Weights of a small GPT-style language model, trained from scratch on English Wikipedia: 79.7M parameters.
MLP neurons of a small language model. Each row is named by its layer, matrix (up: input weights; down: output weights) and neuron, and shows model dimensions 192-447. Each number is 128 + 32 x the weight over its row's rms, rounded and kept within 0 to 255. Numbers have three digits each.
After each neuron's rows, "fires after" lists the tokens most often just before its 100 highest values on Wikipedia text that the model never trained on.

L2.up1650:130166147111173116093116115179181196129122132153193165103118096114155106094129129121117154113115139165154130077084153147142119088139136169129123136181157152128187130095120090138167071195128138149131164165132142075120062152096162171086158185150123112110148078103095078170117187129146044186106168081120164087152155138160093127140114157085076128123132144136120094143131119099121099075169138083132118115153094105120086150159137188186141110142160135143115095159124098109080171086113099124104090121117109091145152171143143116137137107146126136146102115131143142143104101124170137135129120149152105163143097134125151107101089125133141156101071127117158166095097129100134164142141165146111139133176101162059150155211158171086084093144185161211121189080107112157190113108155101
L2.down1650:119136099182052137147135114101143089137123162219193175130152139119131143109061123146111119132144117124120114092145095125145157183089124178155122149127131222076177112063136090085139099119190161118094089146088157112088134192133174184136126121126128114103133103139137159134147134131118161041146174150155153179151146140156081124195052102113134077142080125117158068104080113113192164093097129123102168114094084105160099168098146128153057163124193164126140099096073120148155152164124178080133178104060065114104147158109152112134112144029164109153148159175121132147127154128103155192118110135125155082132149155135130107122193172139128114122151107103118147059124154094137111200185163114124169121132115091084122103125163123128126137144116127167135148127131100102169084125152129
fires after: " ", "0", "9", "7"

L2.up1325:149146127167130153125130229124180131099107136144093114128141150171080173117118213154116124114172088139191093163135123155167108153120167087096134144135109138107128167132136107144136095141122121137109156177089121123116132131156156117157124228157137150126121090189101112151050140133114095110158069174075160076125083077138090203127061132149107107099127123116167118114153113150120106112150127167193106062103161118076110144100092157162185093121063100094129121158081112114152125114138139142098104151088134057052196141130129142137119158138151129111120162102068082150130151083089162103121170184153085120138179118149106124149113132125152105160109070147149139179118151121149171117049111052117142184104147165088127105150131119146170120153176098150091158159130111127187101110155116
L2.down1325:112141104167121182094109135082150103199110150094137164141125064048137124117076163097097171137119106124172093098086163148137102163076107119163134076144030101123143065156112104143152117159093128115139101200139036115131132120149086133117112066040140067122116118121173148062110108136133099151152138082111150116130066144141169140135226132120129107109135060123121074132153170149119126139124113110189164115137118145113115092115121095127144144104112125132199094138103157167160144153083116157088129119098155120159131096120139078124119169126116145124156143133112092143133162095147139106098143089154160096153110155131113074123189111107202137129153155062169140142158164101178130089224176156160087166128096116136108146072163088088135103147159157099136149173051085079103130105101137
fires after: "4", "5", "2", ":", "3"

L2.up1066:083107085110071121187091153162137133117097129104081137081137169118078106180121149012086092159067130099143120123156199125112131149166116122117080097102157104175119128166132133039117093097123186093123118169128137167154152133172186193130092147166133112113138144130043137103156156150108086166131117043086158183109145107114097162133163121137136125125156156089185112136143105146154184171127159152118118155162140135113125149149200106143186178100124047070146193114062147139118111092200126130091141112183170074099128193084128181161120121090134114124188105096141138138162146105114118126202155078151119117116162157117126134102025114097137122139184117183164152130095122094175093130124117123130139166163099152147107103132157136156121097142131107126139096164091146095127077092116124
L2.down1066:129135194146156117102073130122173146140078172146138078121129207113081077142066162151111151142121069086125130143156095207139142169143143077114075110142126092194112099072122083077124145176083172128170101135102083184126085095136104166131143146172130131109142133086161131067129096142096078091135130115089145185132109107149115123147187093119138104166156104098152154117151099132130149169077143176138128162188084104113136112136215152141159133098135095084103166095110115165155142147128106139112139149165085135147134140118087114114127077110120117094171128123230141140111094171087089137057145162124098124116144119104091123144164148139140136169162143139168158145169119119198165148121164114159131186164136104095092148107102191141082116196123152062155102180115104166093085155141100
fires after: ",", " of", " in", " Rhode"

L2.up1886:130171157129147029167126134142154143143089116113125111115139206163121137077092110121107176117143122143154129117115174156157146142142094079089121113182157149093165150128089135182109151119056152130077132099143126080103134102097140134142138094095137097179139088112104144161078163140127058140088152137140135102124126124146161131146145085107171106153093185149152148118161085170140132093150160101091162103082057091120126041190221209143204077128037029130078118163126100189148134117110121158148150156132164169137123154105131134056118139100123092116112153089120103151130112104111125109161094171120153149070162148093187132055170040110154125100131110117115101167124130125174131146104130128091136144154198127149143109179145117084114121162152062196121150126166115116133139153135102
L2.down1886:116131144177193089029127119144091129091143158108121125086116143099165081116112243129168170133144097138154142123139122115152149133157113106187109135171138172063086193190149146161146170123088156128101125119121137103124117129154196110091175154126174079133074132168105171096140113134124146105109096166145095155148153063122119116095115138058119118104175104068136115115083120142143169165127156123187209143143160117135127107134127079094143089151175184098202113122106126157145125137126116170100137135135136211124143064085149163152099150092137120100103151228130160107093123144141150145125070204147173177104166114131120203109148110125065117145145130116180140079127185141106122164178077125061102159204110125113130098162124172152166115117123130144127094110116080154159120166160093
fires after: ".", ").", "%", "1"

L2.up1617:180150102125127109103157161093128112129162146116097147130145129142161076102117161086135141151121139120198117111107196126131097125108137157147141174166144131141162094172169156156167112136123113084151133195090086100139129151110105136147088124160123117108170114155114122189145117157089073156124129159072126148112088102088088122139100113170126052137169114021160110167113103178151047119160140149132116123156153080088189179081092129073210108136156166129086126166090199175072120076142100131216113133150114084091116099130114154121110093144128158091098160111106106070183069169135191097164113121145155131142086127141146154103146148173107130143121095163149075132111156137136106144147172120175140165090164179106141119144121092151121086121126097168102073176130160105123180117123128
L2.down1617:174131115089117094203171104053130082107077103080112167143139185079126147170136113126091122068125164135133125156132146097138124146117172103132168100160101132114155065099110143080120079144122158134097114151140103135141160133138119123148157081110135107056165151183134142096166130143111146170122165127116083119085134136096146132131137120131132155174079078129164142188127161141145094174145139100141156157070158146107129097181110083132102076150073079167139137161184193143111111196129209119097111090142106117135112131129125105144136132146088116140137168130137162097170128110148113105141110091178151112145129055144100134095149052098104106130112167126077097126148150042106134121118181048170121099118104125167168159135166156078109180141135097177124129142084088078115142144125136
fires after: "0", "2", "9"

L2.up795:116151119084104158160127081100143201124071159086100129123090127185120116124151137099112146134137139123105146127149131150125140120104120100174133207181129113136107160119110167101157071133166075159096095181098125113105127122156127174149070116128147129178082119139097139183130077119127106102074115154076147144106184094144118217120112130120135157171127111216173050191099141154138101145162158157079154117093186119115099170138124135115110129137091200068109101167119062158120133160129101138121113101135112074118175131119087135104122055095090100084109066084104097175146156158144171122162089045093149094155103142134134157172068146096085098131177115121152106199138168075097088113132117118106148138122083182175114155215120105097157079133103145112127120168147174162152099137089115
L2.down795:122165103193130126060125205210102090164144160084148103101147093101124169128136083176166106107068156080112171119123204157123137129122125067064104195146160082126167158143148089172114146107083068102125115075118043106138128132135130126110122102135200108170190115110143148075175179098161110110134120060176143143114164137132144157110148151154150047109141069167112111215111118129120102066077131118166174134214118127099090111149130113150111111130135100130092153142159074176085083120133155127099113145109123159153134134139110143101090187112118107172124102141152088173161099165112164108160145150104139158193118106144153166156100143139134115190170157127166124114148140198127102094121135113127150165133161128174132062099166159132153107119098198160131142126073140079123124119093173
fires after: " and", "1", " ", "-"

L2.up315:135197128135142077107084153131175139135098140165176137135137120150103113195155150117140110085164120084132125168151128105155122151109137141086154105143131190107155183151088113128133086163095165132098150108141160101146103073128089145170131174102120206152117099125069153124136131129086102179089146121140137110110181122154109123073075106137124142122101130137129152146120177165129138062118148118115118162041156154072059131125215156101142137124140117114152073132134132164127103133156129146157110159159088187182175122161099134134135093126117144124155069137142100153187165087056157123085067103121123066036128146108149103152126124068121149074164110127084077092145114139122106104061138120095091140175084189094101156170095097128123102120136151170125174062123139126137117130128094
L2.down315:060139130099112158092141113148110160124178118130180175176081148153118129155117190147014101125165158127152150101171165100097105101083110122143108124120133131081109090075122155167070138081162134160088120142112176135165137158114140134152134116099156138071124107124173112100100162161111109094115106142172101124142147090142119079110188163114105155077148159112139157096175115120138096105114141080169150151246192113132068105139187163111092076140103153112135091128185108084111151152135049170101162094086175153101128118100132097072145213085171121157131148177173118104137154074153156163140111120146148133120142174107068167088134151156100084144087133182165184094151133106085081124154106115104106114123133104151142090137136106119169107167087167110150179171176090087117091142109170
fires after: "-", "8", "9", "ma", "1", " "

L2.up1828:164134107154174059089064143173134179160108117110147081086138156218099081123057126120089139097152131102152101070081156138127109180104085143106160170145157113140145148121069130111222130121124114147150110117060150129117114111105192161151102127157143143153120111119089115144198120091151092147096110211117180143145101055106127130136106144112202119144139143146125092145205111115141119164149115239164119120084124142117139146141149142185125132110124130118138119162160109132163112035111037101154168096110124134170129092091147134109162101181121087104083116103137119086141055179161184104162175095122110113049136130119110122167108093153105089131132116149128108144134106119159203137148099105134108140166116185186099131173125107157120081136147135133183145070126138102164062113153139
L2.down1828:125103093135161118098092142119200138162092116066115102163146151080147093112086166152109142142138158145112142110154129120187144124166084099086147104095176088134164108133064121175114145134127165089125112128100193081106115141114220114140132124097089118115124087122112065166117148160108111138152106144156160161129157151112142155152153117147113149100139181134141164129122110136132151157128137117100117073131121101096131095164110073120129135092107155147125085101159091101101111172080137107124123161171135125162154058129156102122140085090196117115120092156068110053122086171161144140138100132106126149107122056145094108111118146109148165091118201102099128184155182163165139176135124082110135153156130156125141142097072139156119122061146113122175108115107097136112082123170141
fires after: "1", "8", "9", "2", "4", "3"

L2.up1271:116109138094099171130125096143153169104135153046113063109142137057134124142124093118105092117130069124081153139129156114068093150118055141116125174161119114121097079053203080097146143097091111149105153161101080119141030149094125120162112112114150102123124165122120141123114108208074133073117161108077126091145113111134108090117129096143097134147148130166132145077086123155172113160150128133102097139170118114121131098183115187180124134113157178143093081170131158102159146048080135095118119191202163169129133136131150128055064150115109120114142076105166150212137092094103110138223130121171139051112155140157156134124098142126129155096064081164171085132122173124171138129143172141122200073141073140161095226094109141110155071131135149110133109167120104128132163150101077
L2.down1271:124089106139142097118137125130121112097133156107167144142085165158104148110179157097133102108156181129185119111135180118135125136118185153121089131198165094106169152171161090106145120125169086075111155120183173061152167182155167150153051104157101139118083129114096171091145102132213120151077090070118135115124140104098134155119168195149089105136148083112134093118123085079037155090082141136111096104080139038138108116146118110160157162153155045131149160150094152142191100170022172157138143065181132176093079142151108096142136156126108086076065147140185132116146100095032026105164118088121132144095127154138143095134143108139129119128118078187174148210114134100101099112105117124177100084155078136161085132108114113085095131169132182089128211138098135133133120142092128
fires after: "\n", " =", " "

L2.up2159:168170113188152080155163133148136129172144117140151119145162169156109121048097092127112161129173125108170099098127147124121108136185120101086182190152109070082102132214109093094176122118111187120177137171113097145158075173104131132138117106146120094149103166147055132146125119102112089133157146139187134136097143113167136124166115132127134115124144159145128097136102098118143093120106137153181088084099123131178087080155133186161161150174144137139091124162143182127154141097059071135145152131118135197141170125090076164135123114141079120097084130095110141099159101147127134081118122188114147103098083150117161136087169104171145114146085118159119165124115167133164172175198131166178158163110088127146168160194128095172097113176139118148179179201154192100091161136132067
L2.down2159:140064148063122165135121105121083156088134119131088073155118099013163094209101146121112104121081119165141175153115150107099135094094101140078174115144100105151165079094127175154115148151171114127117121109109073136159176101118054100183151083110122130102165144138149113148197154099055196136072124171176115091128152152116151138132207145112110127113133095115167222167117131159112116090115151107116117128136121177126112097145155111106134108083147129143170111083120126062142115121134118136149111095150151152176102148139097068104198147148120151150205091151151154119114114161109105175101153166127148181114118086162135133097073091139068166133134129153056139174151170142132143115153139103115096154099123110162141156164128093178141098097112138072120138094090078150086121130157146
fires after: "1", "2", "8", ".", "3", "9"

L2.up1176:145172132143103134072153080196130096101100118080130105109151092097145156121099152149109069101147116154149113065133076145142105133166132122156133180143119158176154111150120124094178102165103155134101154115125150102081170170121151143152095194158171125142158122158122122147063111129105096145145123141147123100104152046082075114184156181123187067123107141176144127177146135094128115094098116159102145134071168130091118212123146174124169155143100109098088151141105134168098144088066158171136179114160135133085142161116126114165113114169119107103129061134112128133139169127142199111119137116110127165164122107150123138118177136132160122131148125117177124154080135081108176189169125104132105107126079117101095189167132143171137164130164100152124079165114165088092159133130072
L2.down1176:179081115122146129124174069153153116098089136129108164184132122033120140106090099176137130145074127104132139141087087109154157145122104133126127115111079129157146114088119140119167149133127125103053117191172087129135082115111093126198177100074158081103133132167119150145221163172102160140098141104174131152151129134131180166125202175095078091116120108183167178203141178136155144083063149113137142180141079149155116079160093143198132119059097129121091095088152104131125099133106140109123161123168173179150064127135190077146096114115120073148123149159111150113100141150143145152094151134139123096105117102112114083091089079108157114124149106081170114161189160148153139099165198132136127130107140158101146092059084166092133130062170063114178151122091074137205127198156127
fires after: "2", "1", "0", "4", "5", "8"

L2.up63:145181126155191150136081200098109135165136178135142073138175159104138117130093138109146117103193101124149108095124134155141100154109097058157091192126129146154150117167123123116094153140082190113161149187106122111138118098148090191129105158163130092169118118119116127172110142122097060105130117140158154110113114052150148135181111183153092140111124105111131091137126100116136082102139149104136183151076181104164157160166120090152165124171021041072106101155178142146094122157142075163140136119090142120174126125110137172116095123085098177100146146103189120153181150084172179058151095147143147196104119076133127144124133103092131087124133123146150098084080111099095170143128126124118109104158127143116163109139091102173105078132148114184153156064148144077106137180090131
L2.down63:134154135153110149099177097114182079119200064127105087065174129114095124052082101139147067152133202152105125185111159203097160149128135149151108140106090201062136147142080163116169145145115137162157124104093095102128132166119086156130176140081189106130121111176125111136138098166119217126104130170143143142128176106169187119123106083145157136086144131141149132094182139151120079082154087122120213133137178081114094142147167087107101125143110196171088135102144136168096192087124099142134129167144111120157106101069083116137124186088089125163118208136070107123143123146155133133130186213117112135083141200073153087103163172112126096138130132133131103140158126119136094151188120130099109103180104121098125079147124121085108181125115116169176104144141084137166115170167045
fires after: " |", ".", "---|---|---|---|", ")."

L2.up1921:161200141175159135093062098122139187190132131099073097131142134155125124109135129147106149166154105078140070127139078175177138159117103140098125132099128145148142175117114177102132113099102157127082157129055132089135132143124175135106106147168168120113101109137123123117143131113126127139092101166137143109132104051110113142112167142106112223146163171132179149128153141098107120125193125158145093135069072137132145137113056124172185161157137178112096135103129153128133191117065110131151104061120148138139151126074122086167090127147163144074146114085126113148157206112131154116177086155067191086137151108106163132165150136147129130168135087135117083140107117145136189131124108106079167103120109150115142138105111109150130101137087098116145098110115124058145151148111077
L2.down1921:080114231116166141101125090094164076157097125153141124131147185108136128164126127142106124126132136099150084143162063092137113172158101144093070097061110148161080152140138086106104200194176116157085112107121157074146160054149192168113145176166071154111150093107133124136187092146102148115118090128105169107133036089161062117146144199113054160196172098159054171108149114079168151159163177161160113136113180075199161139130111107219183128140157113065137140079111157129185159093128102092142157153155119130195149108142155160083150102104139177176166130177165129114146082154144174135118103165156113173140154136119090132230079152137129146161161113091063126151132127158138121097178105088102122124122173147150162132203087088147147103104113120105173070125119129092181133137146123
fires after: "1", " ", "born", "9"

L2.up1648:158168195173159108083091163163132152143170116140122099125191154106146096125094132118126111167139138107142106155148132109071142153121088152126101151170138225170114135168092142134105170132108205139130125150109142195152077113133119159140113113131075113159087183100052198136105095110138129143083186167141162112142150131156131102180113080160081102107118117143123092133112137131161095120107169170163145155131104055166121075096122143170108103222065151153111108158158130112103078117145135098126180099111152119125116123122103119143049110098146145055070138141193135154112196110142131091234107150121111138135115092133086177130119159119112153175113102141186091146082106138118179091128137130162145127153121124154156111119126097131093069133185054157097102103131161116154132172082153
L2.down1648:138159091119116170129127115088181123116182151164163098154130098139211163131108183140129118204160136188173123178176133179120123149146077150125116172119080139132180155146092156112153112099171089118142105111101135062096149131186178143158165138112124128066140136148124147104146112140123140107077127177105156159127159152163115189164071112099102117104124169129091133130193178112089135172091120139090182158126170132087108140128121118166132187121142181124097161089120167158075139039146081099122145121136083093098140122120138159076124142081125125122099179113121169111087091093221119161097148200155144195116139125135136067073138136083098105114160133103128109191160114092115116146154091049164128120204129107106148180115065145129104149146110124156145090145159159103086129100119090
fires after: " |", "."

L2.up1952:138138149152103111141152132117162159128116091161140050134198142138110109142162127094130117145136092148173127112095099183142084168179129162120133140134138109167142109158094110124114112145081135137039095128129113165124081137148154122180076111191093094158179111160117119147148134124073154162120154127100139063126124085117160113126161094086168038170137181088153091140158155118135056055116128178162156114128123137074165141134138167147189133095106091138105096130104097198107161049044102178182205112174134135115142104121135151105102132119121068131146141129102094113186129119143175092128109149156120080180156081145165110124156086149153103132163099128163139185080113131169119170135097158147135198131144106132129151122146071130102118158119063163191143137148099127117165081140120
L2.down1952:143072129102055118129137130079106096152118143156118179146059148097148109118124132139134154188117099173120099228095129121117155154125091119116062082155048052133134151093150106149148137152139135107152106154153135163151093087146096152122161178095091092125128082148094133141098104152047112136137187130094087134110081080142153151173118159138142121090087159051124162073103163218182145111160093131161132152118145124182146149163079122152037161137096178138062138094120161141157137150138119074094127112042086129070086132127114111130055129106136080140167170115120173145124206141101116069141122125140145105190123131144120174154110091122117119182141169147107141118146159137128163102127134108139110099143070157179135118095131163107120137090109094167148156045098139120144084173136141
fires after: "2", "1", "3", "5", "4", "0"

L2.up2436:124151126084113181142063098131134154138085126115171132096117075166140051132091100163071146132121103133155136108140124148167108096061120119122106172146186128093182183133101171150143148128146157160136108112122118106160111125114162140160077121141129121137150081067120101145107128130125051123121105115098094110107119143183129161160108177119060109107113112119142152128128146141144165137136155150127100112147237113142108116144180136115135170102195100086159095170118149092121190117174117151165129136140157068187173186117098171104115133103116117099128129113101172135111189133130132132074159089078112115055129149155119159115017109193151171161095123110112187150107125108128164124155161142064132101147110151130086098152069133178139150121202168145096097208129173123147087179124134
L2.down2436:140142094157119130089125120156100114125122121101134172163130132107058123100112153153150183175131155148103093148123130143109156128120126131115094143160098158104167188073121139073105136152124079116126137111109118137135062149155128158128163070101159127204106146120151110101077105106162085080148171130100071150090129048137124085152174090134162124108111156145123131130062130102138138104087124120157138139076088107117109087142112121168127119181097165109130168142129109194016114134082084112089133036089114151145089070156132115131155117093096132086133138065120126142146149156156148139204098124132146172133157147171126186075159115158149155110086170139099091099144141113116135126085105086165126115087123129150159075114178171120141134118142127167152225136160187101104166136156155
fires after: " ", " (", "-", ",", " non"

L2.up355:115130078099137069146120141128163133136129131069110092123115123126136147092235116078114059059174153147163129090103121126145134118145147079086095108085144134131151136138114182122129100071084146132117156169148115097150147093166145093103095119158151096195120134143127111156142161140115076158152153102144117116121159118122083175125110163114083155139140143146155184070145149180098142119163155150124126162185142106158125117108141149118148134123116094131095100186063104123106133092131117135121082129170169078148158139062154146081088189123102159075125117121141123098098126106086145116231145130132111134128080114118210143043115091091139098136127148150135128108138124146166131156124147140073171158164166115082105111138132106141140137104183154138138098242154112127117203133080163
L2.down355:127130081188128106123084100158102068117106161184056071093116116086126156123155130139148173146066116027129121133150166124142128119093157188171083076138150158113121121102049146128136124167094118175102107096092173223131099177049124130097094131155140134134092158187186116091124068081169107130163144194090125109122140084155187137161135132127178101092163149132151101119123107115097136115110129095091099118130070156146141081111118104098127054145091164189111115136101112156159127140028142143110136160112127204109168124155149152104096136137175119131135138167175149176150106184095139137060103149157093080089171111175111136155148120183115158136140150145099126153139087145185073120183202146160153153132147157143140142079101158178105112067172100167116082130118134130109108139101146
fires after: ","

L2.up966:142147161137109171139180111125115123160075123129061153184133134112118122094080093125110127145152131079163133165065101117088139136115136172036103119128177189104197122103099097094132168168094111113160128167146132123113096184103133129106108097170056170136091144084087122155161130066134158137093112095111135168103129162111136074109112109186150139134176109121142183115205134127166130126049144136109064150189150118124133063150141183085101142110131137151095054125108154117107153085171166111178133157133140166136128135113111155082096132135106141131073138116122125149069140163104129177092143080099099085090118093074106128138180084102117100126131116133172153103066156199125155168152140118157198173102088183097135119106195147094146175144085071172167123137120167097107177126111169
L2.down966:128140083082164151139111117137130090132175208122157146148146135091094178102138130122090149122103106136069140164181103116141133136116148102075146171153092112145081153087140092107141146089164147114129169104143090122051129120060144130073129164140151104141185126122133148116144134150151060149131156124165129037157052124183196074099132191109074100155146129074122120086043049148117113122096143169085114126141136137146143124077132090130219112175129108021130152126141108093095074113033096105116098082130098141150119100096142111112185095096122105142146157130084126146120119110117136129068087166081138143130128140132149168117066083124124150147087163225140105102114134100151138113137142152148163137098106160162207117099149080104146156111148167157128140176077113072123121141116119
fires after: "\n", "|", " "

L2.up568:136101147152187137114096109122134132106109091076190126164163160107121089087147149178089131099151122140133127121186088141160113152126103139085135088133160124158159087128158192139144092154094123145119120111136169087111073108114129129122112105122175101194104118187050105157106157138139118115161121138135109097139127102135107163116117215092083102110142164139140170084138095131147146086121126145158082121073083122158116195141114139154153065201149119127150123161140106121127111123095049196150083093130143096121144153151149094160098105170128117069079121135099139084101160107090140170085150082118085164122158108123139082113095167145225114133118085170159107162098129139180193176143068123123142096172097096103125159183138107113101144179175155174189201098096084139172121087139128
L2.down568:109134172139164178145132060097177145103075168128187165197160075107154128142112157110175155139157125122101182142103137136111147133135076161137142072150131124098115144056129118185163120136111184183102105133157086086193091147160123083117156148187107111143176118142117106123125112105052107094139132133100181143147080091147128145127146104159111133131136143119074176070045163146178138140128166114145092124149135097069173068136081109171116095068096131078115184073138120074131089101122113073079085127149148173158119108149115146073128133139176131180117125109138096142132108075124145172051073039095157189141237069134116139147064132103132120123186152109132075112095120158156158166069147150157086164154136202081142141196151105173105134137115140117173175177126095040116108066136133
fires after: "9", "1", " ", "8", " /"

L2.up907:152116129116132107087157094113160113126125107103074096126189139067096117122161073173126105126114154090157150161135126119089090073178102136059153132098145187087108078101148125178146114141095184139094177109188119126142120195112110100136113103151071132170120170136093099156103112140111170142134136206150150147174158174091145081142076067126138116097093184170146120145075125067184076147184141089141110114203107139102209126100055146167096118131121132126043059115132177110128126076084080141138160115154179146131175172030084162113115093154131195088101083118151085142110146145112151139153130130075119128078101153132090148148173116098167169096144108157085102157129140183158153135158126159160134141123160086110100138137104199096150129129182108200111104130115145110109172144100114
L2.down907:131114102175182116098053151085092134137127143098162184125134140160120205110170194084101121107121156185117105185131196135162103085044153154084128143174114123157117195142152127157130161141170053118120140148119153091073147161128147149121159135077101124095122162189120160080120108145120093112114165130127088161140135117174146177170194151167105096138127127136047096107134106180000113104086120128151126092070105116083078151178173124090172130133112057112172156161093141108145187152113170130090163158122147114170109115083172065122153107097108119067138158163154168122159113151117015171107102098143144129126114125102145102129120117080151083175128118179144145093138114084148154109116105065095119129155057125198122137179142134142127164171153157092065190153164126111100132127123147
fires after: "\n", "."

L2.up1185:095143121181085107094126151106139168165087105106153121108170127142153060142085096105113192148106077180120178204100111186158167100107092122061105142131143105166150150084077188135090139128077085128146140110119138112184163122095088165117100130140100067099105119133130110178167098175120130129099111059106126111120122169150111157087074118133116171184136129160170108131145163169138123039115172127118099106106144113108073061167152146193138116105138137074109147166098070133116189115115103154115137057153154085176110160093152123140123152163111097146098121131130137127083101119127129164121044062113140046130030129122125135096101097062138133136124107104150149154043185111118151145115105140135146155104078215066168115101100191167065115146130125121125170125130129144211101070156082
L2.down1185:169151076072146125098079162207185031161141180123106111116094112107174116138159098147111124144130146154080168137185100149083090122164141089145126169147134160200110162094115135209085136086151137088149129090160159136153116143146119139094072162166147161141154132150142171083081112112179114099113147075133114102108205108155178116098163133164109136099162127160086133161135078117154150075096102142124142151137090174178101124139148113119086165125079122170108149139117110180135130057101048113113172117150140159125129123130139133074131157079097151124198145101177100118105105149085129192092160134158120199135128122216101065194118039104092094197124157148124111104089102122105126095110082165134117161089199115107153099128159100120139130108103124142105162111111151168110142104053152
fires after: " ", ",", "-", "1"

L2.up2535:108075132205190156125121121134076177170129132137182093140135119147147097170081130117087126106121097129158071105167100133181117161163094154079093062143164138192112152186102136139162079106092093155119139099037175093127097155144144108139120105119155105116065131137140064119135191155127143103134088133140144048103148115092128201175081180063082138179146152124210125158170094125140174167171133129105116128080083120118126073206157130120140145127163139108149110102115115142155106131154090171134145061108166143214172225114118060178125135102126138114118125058101125079045106083140118128134118124138101143073151084129127161103119150104172103171116054144152073123122122140194132107146060179096101109135138152097105091158153118115106129178150146142168079097096097129147119121097132
L2.down2535:066162135124062164104080144144119080150129097104123119124123086133121078082122096154216205096117151080141146074118051146136188165118163112146127115159081130086090125099092141097138092119083145113125097064152184108056127101149072118141180145065082143114080168183154123121125113155088097169107110068140124131121151160085115092128109136168094072133145049157178115134127135178176115133166096166058115125107156112169114099188186177137094153158098097167094098074096173103152184170174151153127132118163145113156136135159088154111122169119132108139185130110146105141077077185089135107176127127101089149041150098075115126181137135146134131158079149061165127074129114099194099090115124128136100112149091142157100157114094126146085072095122101171134188179148130096117137102160149
fires after: "1", " ", "2", ",", "8", "9"

L2.up1635:121192073163146156127137135121095112168106049143106169134160153149104075188199143080103109139147118138160158125149118131119114071166092159089152112111082105132155076082126093115123164136162148078154097143095090126145141098122126165157101146155189137116121175142089099136135104130083042136125140139112111077072140143131083190136162118128153156154167116141122094106126132196149131104108173116134117155157164168092139140118188135152174135069115127064120127171098040186120127137182081079099164127182104139132119172119130178115103162167174126119126088125121149140089114112139140127115147149094153145074135130164185147159150093155117085153153104143106150121091124154126144136125154117133170171102153147141123105126155112156108151162136068158095100186116151115166115123152134
L2.down1635:098116160106125100094132126101139128123115116150128092108103121112148121135138164071132160128153160156093099151179113119098150133113138103158098149154127110117054085126087040108043092111062111109105048127204155137125135112137121088102083127069102129102190123106158125102162069126118145101145119107096097172186175123171143125138167117036150124144110160142125153129183112146142102151110170142118152130122091156144152092144134146168132141147105076130094091111115112125147211116127076108087081178086127060164151160143091136123192107086078119140079125150166114147154109107125177116110096141091063128133184118169112140134116118151108099145146128139080159183094127095135108153095154187142117152147124103058101131130113160161081208118089130151144072096103074143097110126120114
fires after: ",", " in", "s", " the"

L2.up2111:099124125166095137123140200117121200122169127109089140094104188110147145139078116103122033115106100172154154133098102120116144147148087119075113082184174173076144110163122156135207131118101138132121149159084112129175080132128132123157102061179065119088090145115117157173121147138119120142154193133156173165068076105149133131160168117122138097085080104173137128105145109144159167180108150147149093139186140128100109124151150188101105188100150105083094082130098107066074127131161152089155162131181161110105170180081136137093058082143125133071083097103108140137115096085098075158126133155067092128114088178083042142093110140134127152096139089146156141183081178122160135169123135086120135127088089102108133123104125137086095115195163104184168145181139097124111072115106143
L2.down2111:186111111124167131099132134102113072149120115118100167105116114148122215143144128118119163124108116123142108120083177093133110127111182141080119126103090088155154079087165106139070121108079100108175117066113122144145067156179155118125156117098169141145134102160092134119091094212093147131118108127141098104103153145138208088101138171112213105182146129148089108128114151112083145082132114100145133156078129088164144129113181109119148077112185181134176138162073137103150118151097108133093104108117129161160138106141082140144207122123151135123112162149117043089098132145212108116117175082110161168098082126103180149185101092110128118105133082117057163164155125080106110154187143073112148211174078127172136115155120134091107134108171159088083193124126170129170111192152168
fires after: "\n", ".", " John"

L2.up1979:143126134095119156071051149102168101158147095172123148122133154139132122153146131116127146103192141115136078163049128173169126190118109093053168161132096159092129121178091147151063151075143140103087126162063142114141060131154142130189122124176110149122151123151131131151102119122138088119102147139102093108090100033173081123134146124103055130067132131142136159096133134140127155113127141206199096117102109080110114135093144209144147183165126123101114114128107083154134161186147133065192133158088129109181108123114126137113122167128145201076133104068119153177148069125106163133174138183169082161098114150148140130116084155147187084156069113156087172106134088131157149101108120069118179107126157109148127106104124117090134125142195110160142155116126129076191106133165132
L2.down1979:121089111192216163166115120060111111144155146151151142097171142127091135087206116163126100097145070125119100116166126103140121129118169100130133095111072160107159103150129110145128162125093106102170063166124105122132125098165161154121180141084073137103108179141162101156047137127116105098098145147081145157072135119149068124143100128074069116145123168120107077100086123086138153108119085165152178152140103095088111169159105148185083076132127144091179115136136150102139109125103156112094141118068109143098125135104109120167112147073065130119137124084177161133102178075158076166117198178197162167089119140171102087097185164075166157137084153116057142166191172150166145104174149130145149146137116103126077106137116128157124170124140148134136110171045073129139154096170090
fires after: " |", ".", ",", "4", "5", "6"